config = dict(
    vocab_size=8192,
    init_std_up=0.0163,
    train_tokens=483200000,
)
MLP neurons of a small language model. Each row is named by its layer, matrix (up: input weights) and neuron, and shows model dimensions 32-223. Each number is 128 + 24 x the weight over its row's rms, rounded and kept within 0 to 255. Numbers have three digits each.
After each neuron's rows, "fires on" lists the tokens most often at its 100 highest values on Wikipedia text that the model never trained on.

L3.up473:113139158114137122158099150119115141169151113162128125125130146123124116147081128146140116100147099120102161146120121140102166140086133144123143087149075167088156085113154104114131135131060092128160130120118123083131141089129165150118150164163124195103133104152168112183064103138084127111111176106099135152161142131120152112133134084133148103150154119150136124162111134109156118123121116110122101140139149088137111106094117104121129114137160132123134139151125136099109117117099164141114116188132070132125149144115121125173153134135160097147144091145140120124124134127109122158
fires on: "=", " [", " '", " ‘", " $"

L7.up578:149133110139123123180159103113127137163053122111119126142122162121121123124119154141119176062103112120142147148143108111071119135129142131113141140137128056077129135121098116126122120129088120158135140126149136146105143130163142124150116121150132148129133164158124139149074161125123140114063163118118191104140104143108135073086173134135162101135136113145105119114103126159126121112142122121148144148117111104099160103063134154116122137113145131146107141111112099120195140101119132094152161153098125145110120096129101135108102137114155093097161129133124115150134146140114125109
fires on: " long", " Succeeded", " Country", " ind", "al", " cl"

L10.up283:127100145124135151165127167130154072117160141131170113151118124116130154102097148155151143107115140107159132130139129099119100135132124097114122085113140124159137128152165137107083104156125095131069156112109145131123154162128160117110118151102077082151137142120132117105135150123160115132115144164117148104116153140073108079129171093188096130133098119108142115144146119139158141101170126132140137089110134131139169120111111151061098122148139095133114111142118133156148128128145117129114101101124109127141119125112156104161137100126107137057158116114132155129124126105144152099
fires on: "ed", " early", " were", " born", " Born"

L10.up407:131148086090091122148094116146046130123107152134131150153128120134132120102129129074142191114107048154139133140087117135144145129119161137158151135143140148131171153149127151161115063138103131124089133121134132137116146130141145127109119136134141146110101122084115102161084110133099067102115142130070103131151108118141131121124167130155163121121127098146101136156122109126119180139117142120116105124149131123142125169090131135129161166116126121101138166158140133149173092155128101127149095131107118149127110165110136085126135110162121158113134137134083089108145135137168143163
fires on: " =", "ological"

L14.up55:109086118105146110156177094141105146123133165150133155120116127076118141129128146097142154087110130108154156153126101134133117134154100136110141150143109122167180081067146137119151111144128125142127126115115160150116118154153100072171167165089127120167131152119116154126125114114118142093159128176097166139145168128111156144118149072129121132137142132104115108162110136153149122128124131092159118106125143109133094111160153138101134141125110073158116169172101142120112117134130131121153135167127153110150125139141139136188150122081116095128151119152137135118125154092117072160
fires on: " a", " conf"

L6.up487:106158107128181146124122128128112129128177137141104151160151129144125149137113081137160110098157107110116124122131119111141166135120110116104173134164072148144174146103153127132102128146080126122157123139102123120076148094137091178178147147153130103139148075164144144133120129111089083131095165115132116150151125152143159116129116116139129153142158098140131124160135110136135075147147088098130128131112074104146114070117070152099090111134096129153123172128128144119130113129119110114103130155098132162114129091104175140107156104115095083131155139159121144107131157114098105152
fires on: "=", "To", " on", " with", " On", "to"

L2.up297:086137153149137153152151142159134095150111129173098134102124154149126156114149124075140117100139155111148121125161125091154123095112096143144124141097060113150117137091183165132142120176108119126103139122150117135137116107100134160133126142142183116185152083166140125121139125145107111129127148123068134139128148116133107174119152094168116115151136132095095131141096122126094116137099175109199091152109112143136100108141139116142092149148157118105126144116150102147084128143125111084103143133091137154141086091101146121133117146103082110128146165137148116138121140089124114139
fires on: " In", " comp", " to", " is", " into"

L12.up237:134143137165148100154151130130169184130130099149150152136140148103125149112127106166158124117095088135128124107140146146112087078150116099135097173138121104148113101145115109129147143117110137144100125124165128149154190086103103115127137099106141083145133117137146122133132114151126105122119137124080147100135089140151174125117165131135180144103154122124129082158148141126174160168150100106149123134171122116169150134192077160099124098107130184130112123073114116111143125124153124137102152142177125160181146153140169099106132144139154111134097152161091127124151121123113134124
fires on: " =", "s", " between", " also", " such", "view"

L6.up332:109110103159128166120124115100113163169139111146157169145110129112122145116156125108118150140135140081110128194128109109164128167130141093085094122134090192075157140074146141156131133158113132148149144147108107130149160068160134118098138134154096119140141112098149137138166083127095161116101146131133091142104116158143131110081155124114140099133107129144144159127141163122105132156106099096138118118132129140166092126097137120134096126139149128133185150119150142113087123129092143145067112107157106151111134128110128111104164120141104133102159135114112093138136074122100132143
fires on: " \"", "\"", "/"

L12.up608:131137145140159141170133152143163126134158074124125165114151091106136136132134115154122121091128111128148117112095130119151120100136102084151109118169129158119106104105142116169130143115154153111105099140135115105161146119110105143113132110105145073142110111106146113076151133145133130125132115137126158093137100133149182122151154183108160152097146093118167166149129169116152175178179140142138116130157130167165117125190088148125130097119100196103127133128130137091126079152141119111114133099149141133197104119122188126108178163148137120135110153137119121123162136160114145123
fires on: " =", "  ", "nd", " also"

L13.up482:103147133107172116139162130128090108150128174155124130133138163077139120116134158132100120097112132091114140109154106111185119144124118111083132119123103092131148126151165122132112150116096068122082165105153113121121181163124157169129076118139149109142155125171148115143128123102081110130156160140140092159160159149155163113116162100162122140129147106126140144122110153121102104145171110135140107113106133155144122107115124139140120158127148113110119118111143112136143116130137110109106114146089110149137131103194134105092142129101100085120160080174137116176127097104122109126
fires on: ",", " and", " but"

L2.up533:066135117182138155139159111147124144129079142136164173135119131125121174093132146071134153124129103131141136131152107143117125109089087170094111143122129126158118132132175152154118154157153158085079121102116155116118087172113113117130114189153139092182132122134176137118122117121108103123123143155118114130105117121123134123174123064173106086143149106122162143183101112170115131141139131116186129111116103086106124079124133160131148124124141102109122152133110153136138127118139121101117152165094111150134142106114125125130138139105124084121162146115158152118116134128156106142
fires on: " a", "irt", " comp"

L8.up63:062130141114143137190162139145113128156114162120140129179129134104130130136094123119102119108112123122133100161127087094164112129126090115099085092129088123071152115115150121125147145115108162132136166129182074161158133104120150150123112160143107150149131106133140130146126135155110105128127174136102157173147140117144139131137174119098103118155119125103115126117113143135094109148151145135102093155150106127138103129127173145098123175150124133139142108131126098114134120137085107115140160107126094165123167092149151113111106101112100095105128132135113162147113140106121069131
fires on: " and", ",", " According", "'", "|", "."

L3.up107:128141181127140130148131151152150129125101111138146132153123110087129125104142146098155087115126134141097118136145089152054100134091118117152113176161143140116126087099141142146127122162140125107127157152163159106122099096104105113147116149135139158167148077098160136140134130144143113123097140132159172135101119128126111132136137099126142169154115142114185110165104134140117108133125104139118141127137109113153080142086171203111097102092160132063115124128112110114093143137112125132120144129103114105084101120117131141155129155076128112134126120183114140135148181106148083146
fires on: " election", "est", " elected", " reb", " office", " helped"

L10.up488:152139133160141127127130106153096137151140122109138129137155114157126103148108120093128136156116110121103121104076155154146136106144151130170086150118147120122164133121134121136129116154127126106107150126123102098127130118098138130114119143139124104082055115121139142184147110109113108134156117157134111152181114102147108134181114114117129122126110137116082136106132122172131107101139148129130111080097093143136105154148147149126104163128085124093115118125124151118084025194160143170096115142106131099056100139148121112121147067148133132162125151104137089116094115125162111183
fires on: " =", " year", ":", "now", "ost"

L8.up501:089131174100118134178132100135121108164130145146141180137137164092133158145118158082145151122116084148171137094122101081169102152111067130111131134120141181127172088145146116125107135146140119133125121133140104141136095108130119118121101167145132132156122104123148108143137149158070168106123162114152105131140122140120141123169154116162131091143116125148121133144083110123123109110165180157131129113154125113106117159165130134102145158133105132145118125116150118119126116127110124119113125129124096172118143053142112138140129128127090085119138128150154142136115177116101109110
fires on: "s", " its", " Its"

L10.up408:140129125076094127154087123137130116127129143125110148129161111150119094132129145089127137153102153130130125104090094141152139103131185145190133121118122143123138136142124126153118172137143145097062152127100113119125157123121129114131135161139123118113088125126150160101129139114108097104122171154090066127166126129118124117132137147140154158209105137115137113141134095135113174143139128103088122088159110151126093128142136114134139158128104118091123127134164136130127135196112090158128146160106090115077125142146129109113139151174127135137145131097115097103132121138157080169
fires on: " =", ":", " was"

L3.up379:167135161160148138157161130160118125140171157118109132113138148118131085128165116111090124131095116106122118109168115116124096140120109160172169116164097145144091103120154116129161129071111165131120114130122103163114145135139130130093091122090144093168139115133146122109106120151092122121151126138124135095134128181128148110145112125105128183140135119127130120100150062157159138133130123124163114139092125149144095149138125211103138145085140137170126072094133142135121128120156112091139139101104108118140100087127103129104161170112113122145168123149142129086111131101152145126
fires on: " as", " won", " with", " produce", " receive", " win"

L2.up627:135092122130141135122156094127107163131098178112153113137126107122098110159042114149155135096123131157106102104130104156125114157153133114149067139118108114145124121106094163142073091117137142095146118140152099109116153131104101135141134123137140136125122119167128136110113139161099152118140113138158094139144126176131126166160151133155165122145134143128096121143116114143117158133137151114143136122100118153122191165125163121125127164122114114160135127126083085109107127092094098152160139142105123095117187153165107104139141116123120084167117145129071144107128172117146107142
fires on: "ter", "ion", "ta", "oma", "stan"

L3.up433:108101128136144119113132123074109101134175096159133149136112155110120146099106140088128113119141148135191143086148089113140108124134092086123157101120106112122171121174165152177130124128151133115103142132090134139119134087135145128111147133136155122140132110089133157158103113122075115146092169122122129113123148139143170181157087093144144108124176133107155141194129120119136152126132119127105094132116116102164129120131111141075097116131104095115133151115087148097133135129128109111162143131102126152102152144104107140123133115146101097103161145180152155118118148111137101138
fires on: " where", ",", " although", " Although", " While"

L3.up349:096106152128138112150139118149142129126149131151132189145171134094119088109120165129111160109139095151109149101117119129146115081111126173129137179151126125126094094093175139129153123137169181141113124138116119116145139134131135125074142154121143091175118152130143163128124141158085117136133179141151144110139148106086143120137109143137130136135125143121114108137109142183134099134138148120129085136118115109144141100122120161085167119110136114099117108110122173170190110138125110112146148150050068144137088096139151150165132117103084109162107132128145136099097148114139121154
fires on: " |", " a", ":", ";", " UTC"

L8.up366:144134079113132132134134135133102169148110089142132140204161122120142114099089157120120107102145132154105148146093122148118136101139140124144121122110123106174154129169123133171099098131093144149130123147154130148157143125114100145108128135116165151092113173123111096124125115148135110102129136124141090138148113102165118110124156143170146101121130135130095102146143112127157147151104123130153139122110106162137131137088174141139121151096128129089125165123111156166118119139153154177144123103103131137121165141145153100145150076156118090251148124132101100087140105152144101155
fires on: " time", " years", " year", "ta", "oma", "ba"

L5.up102:089125116108163090101134116073113152162099139146124170152101152115100140131105138149109109126171110119116163157133154148118106135152121122146138128095119173089109145109133126156132125108080135111134124112141127089143144080121136145179166113158132157120115094121120157162098090108111131122133156124115102119131153119103150133096152072102145138120144136089159124118152115097137106141118102135118140188104123140173113079118128112117133137126132139177157111132104122091106115135097172131158088143148127104112153177110136149097165161136137093149168122150128097125145152135126115174
fires on: "=", " '", "em"

L10.up173:150135130125140147102157116113193110116146124141133144085142110123126109091125086110114070121094167116128123080092140139121127089136130121162108135112110114087127099129115068111139170121145104077089123140121108100162132097116105137122149119133139053149066130149151145117138123140128130102167124127124106131153113151114125143141107128104140143123107147139149085086164143150121140155144139131117117081142116151115083091163099139120099102146105162092088105090088139069093167172151126143113151113128099108106091120135140123106158125159130105144124125111107122110141134126143105141
fires on: "^", " =", " part", " York", " due", " |"

L10.up141:105099184125121156126136135081114181156120148122164159126074107098111111133126102123122132145116098133117161155142113117133108170094125101114138125140098144138207119118149088116145131170150094115106148173127107107081164143147168097122115153178122100149119092103149112141155093094074133120129143143110118139138117152098128125100153089133091113148099181127155137113135161119134133174104123116155143101130124119168065105154131123121123113108118161175163102104164132117135125124136133127114107086123116120135146131134118146153176145137105105134145109155118087142153138113119148151
fires on: "\"", " \"", "'", ".", "\n"

L2.up53:154102120149140143134148137109089109124180158136092135137156153148116093151129095124112157114106102131157113147140111122187131161120114141113164087137107165128178122150157130168139112095144149175103141125118094143129085088141129157084110144146121112154136131094191142118083120169098127124106161115108142133129159174105191110163098093157164118136139151119088120117146080124135113131159111150123124111143098113129128115153120151081069152111118129163141111137110135114075123131160121106113130135113091139157128098122125114138163109088110095126157112130128131101101167120142094158
fires on: " with", "with", "s"

L7.up188:102140090166109132125140138128135125183077108113128123150099145136118103102149128164135159102130073129137136158161122110122134136130125134128149115129138021134124134128111127133111125136122103177139142112147135167118135144138132122197109116133130135149115163130136136153092131144118129123091141108091141121138129127119110118099180139151170087137125119138112100099125137140149128148167125118133145107141110091084162119131139159114123146123137136135088111134113094107206105131114147089159123140149169145115131115127115144121105158057137103107156148155118137152118148121174165141
fires on: " long", " Succeeded", " may", " has", " will", " does"

L10.up186:101130149078141124119150136118170105146127135121113138134156106164151117184136144079124137156106134142104118116108140114117124145136174137204145113129131107114131105125154129120134210100143112086105144141082137154139117122116142124094130170139125127155089151136132179092094090111124166143125144151124123157107152145142166129129135142117116127169125117130153129120125104116097117175167142113132108112151100156063119091144150133127143100148146141080147100112124139130111114102121156126113140109110091070095146115131144122117091135154144100126125131085144124152146130110146092097
fires on: " =", "unn", "en", "vi", "os"